Part of a small language model's weights.
Size: 8 layers, width 704, MLP 1408 tanh GELU, 51.7M parameters.
Architecture: rotary positions, normalized queries and keys, attention and MLP in parallel.
Training: 703M tokens, 5848 steps.
MLP neurons of a small language model. Each row is named by its layer, matrix (up: input weights) and neuron, and shows model dimensions 112-239. Each number is 50 + 12 x the weight over its row's rms, rounded and kept within 0 to 99.
Before each neuron's rows, "fires on" lists the tokens most often at its 100 highest values on Wikipedia text that the model never trained on.

fires on: ",", ";", "20", "0", "1", " Pi"
L2.up111:54 56 41 61 62 58 43 53 67 48 30 36 44 49 56 56 48 58 41 52 70 50 40 50 79 55 66 54 62 45 37 45 39 55 57 66 38 62 62 46 38 66 57 69 46 46 51 52 85 57 68 45 46 49 36 39 45 41 46 31 54 40 68 38 53 44 36 68 31 63 45 41 55 75 26 46 40 51 60 19 70 52 45 56 41 79 64 38 58 42 45 54 49 53 54 59 38 76 47 43 37 31 50 57 29 43 77 52 46 44 58 50 34 50 24 85 27 26 57 32 52 42 61 56 57 48 47 38

fires on: ".", " |"
L2.up444:44 61 50 38 41 53 40 39 49 51 50 48 56 49 45 38 47 59 44 70 49 53 53 59 77 85 33 33 52 46 62 68 56 40 49 71 46 43 38 51 47 72 40 39 50 38 49 48 58 53 54 43 73 54 46 38 63 40 61 26 46 49 59 70 36 51 56 53 18 57 49 22 64 47 23 65 58 41 66 32 50 39 54 53 45 46 59 33 81 64 58 67 61 36 54 54 49 54 47 62 28 44 52 49 55 62 67 64 57 23 53 56 54 32 49 60 66 59 44 63 52 36 29 54 54 67 53 52

fires on: ",", " and", "3", " |"
L2.up1405:48 42 32 37 49 39 67 66 43 37 44 61 65 59 57 62 55 43 65 38 47 54 74 51 52 63 45 45 42 38 43 60 59 51 75 31 39 43 48 50 49 50 46 66 38 68 41 40 66 31 49 48 77 46 42 52 50 49 51 60 42 40 24 52 45 70 52 42 56 44 39 33 43 37 62 46 57 33 37 84 47 49 30 50 64 64 65 55 63 41 39 43 56 48 36 44 48 46 36 35 55 62 46 51 38 41 57 26 38 41 66 55 54 54 51 71 48 51 32 56 44 54 50 56 43 66 48 46

fires on: "."
L2.up527:49 47 63 27 37 64 50 39 57 46 50 63 39 59 42 29 38 34 47 53 51 48 65 59 38 69 40 48 42 35 60 48 45 44 36 65 25 51 59 49 59 56 42 52 58 23 63 43 37 43 49 64 62 38 65 51 63 58 45 55 32 34 58 38 60 28 47 30 60 19 43 43 49 51 32 53 63 32 56 71 51 37 56 38 45 37 45 33 60 75 64 61 47 49 50 24 35 54 53 46 40 45 56 50 34 54 57 67 50 37 57 57 45 31 42 54 59 55 61 42 57 37 42 51 48 72 63 55

fires on: ",", "20", " out", "10", "0", " January"
L2.up897:54 59 55 56 53 60 32 61 56 22 73 56 53 64 45 53 56 62 44 55 61 48 51 58 56 46 52 42 45 50 42 48 50 47 59 57 59 34 64 46 50 46 41 90 81 54 49 73 64 49 57 60 70 55 45 44 52 26 69 41 56 48 46 56 49 52 53 56 37 80 41 39 61 36 33 45 52 66 66 38 58 40 60 38 32 42 44 52 52 37 46 39 63 68 52 59 42 62 45 41 53 52 62 52 44 49 49 56 26 54 43 62 55 48 70 44 62 52 60 45 52 56 67 40 37 43 61 35

fires on: "th", "-", " as", "M", "6"
L2.up342:75 54 63 63 46 59 39 45 56 42 39 55 59 36 54 57 64 42 60 70 47 43 45 57 42 60 47 50 48 42 36 60 42 40 62 76 57 45 49 53 55 58 59 64 65 43 66 50 42 43 63 51 63 28 49 51 47 46 60 68 59 65 35 58 43 37 25 42 48 40 74 51 40 53 42 49 49 29 51 39 49 66 19 35 66 53 24 46 41 46 44 40 52 50 63 44 28 76 50 47 55 46 52 51 39 37 28 69 36 60 35 58 39 55 45 61 54 52 75 37 57 58 61 45 61 67 37 42

fires on: ",", " |", "ally", "ook", " ski"
L2.up770:79 47 54 64 26 70 73 62 75 24 66 52 66 57 69 39 50 36 81 54 50 43 55 52 45 63 42 59 33 50 53 51 65 45 62 42 56 37 39 42 33 50 41 44 34 64 52 43 48 66 45 34 89 57 47 36 59 23 50 33 52 30 38 34 74 65 51 58 32 54 73 50 42 51 26 43 56 53 40 48 59 44 65 50 53 38 50 45 52 38 48 53 46 73 55 49 58 56 64 62 32 65 31 42 45 47 72 22 29 63 44 44 52 45 58 56 57 46 21 69 40 59 36 52 42 28 45 37

fires on: " |", ",", " by", " is", "'s"
L2.up59:48 51 60 62 52 58 44 42 72 35 53 27 72 59 47 33 53 53 62 56 38 52 49 39 41 50 37 51 47 48 44 71 52 31 38 41 42 42 39 35 53 51 35 59 33 41 74 69 61 54 67 59 44 45 44 61 50 51 45 50 47 53 57 56 41 62 59 55 43 51 56 47 51 49 40 70 49 28 46 32 53 46 34 59 51 56 56 21 59 56 41 58 58 47 67 56 49 50 30 62 57 50 56 40 45 47 67 84 56 49 47 43 37 40 38 40 45 54 32 55 39 50 35 62 60 75 52 60

fires on: ".", "a", "in"
L2.up1191:41 46 42 37 49 34 58 43 51 63 59 54 44 63 55 41 30 40 73 58 51 68 34 50 45 61 46 54 44 59 49 45 67 37 54 51 17 51 54 36 61 49 44 65 58 61 51 78 38 52 47 49 42 56 29 35 67 51 51 39 45 32 59 46 42 70 60 65 50 26 29 38 42 60 52 59 71 50 43 56 51 38 43 62 58 82 53 57 73 62 52 64 58 37 57 52 26 55 72 52 53 41 64 64 44 60 81 57 78 35 48 49 42 47 41 58 62 53 46 49 70 49 49 51 51 56 50 39

fires on: ",", " |", " to", " Both"
L2.up450:48 41 58 65 42 52 43 53 59 58 67 34 50 42 57 58 75 40 53 39 56 60 38 65 22 41 61 41 58 28 44 42 52 53 51 61 55 50 44 52 36 31 52 76 44 39 64 44 49 48 42 37 81 55 63 26 62 28 20 58 54 30 56 43 31 34 37 75 65 55 75 71 41 45 47 67 60 36 32 65 43 66 55 41 71 45 42 57 40 66 72 48 39 61 45 54 20 52 53 54 46 66 56 45 57 35 33 41 55 52 47 65 38 54 50 76 47 39 50 39 38 49 46 56 59 43 53 59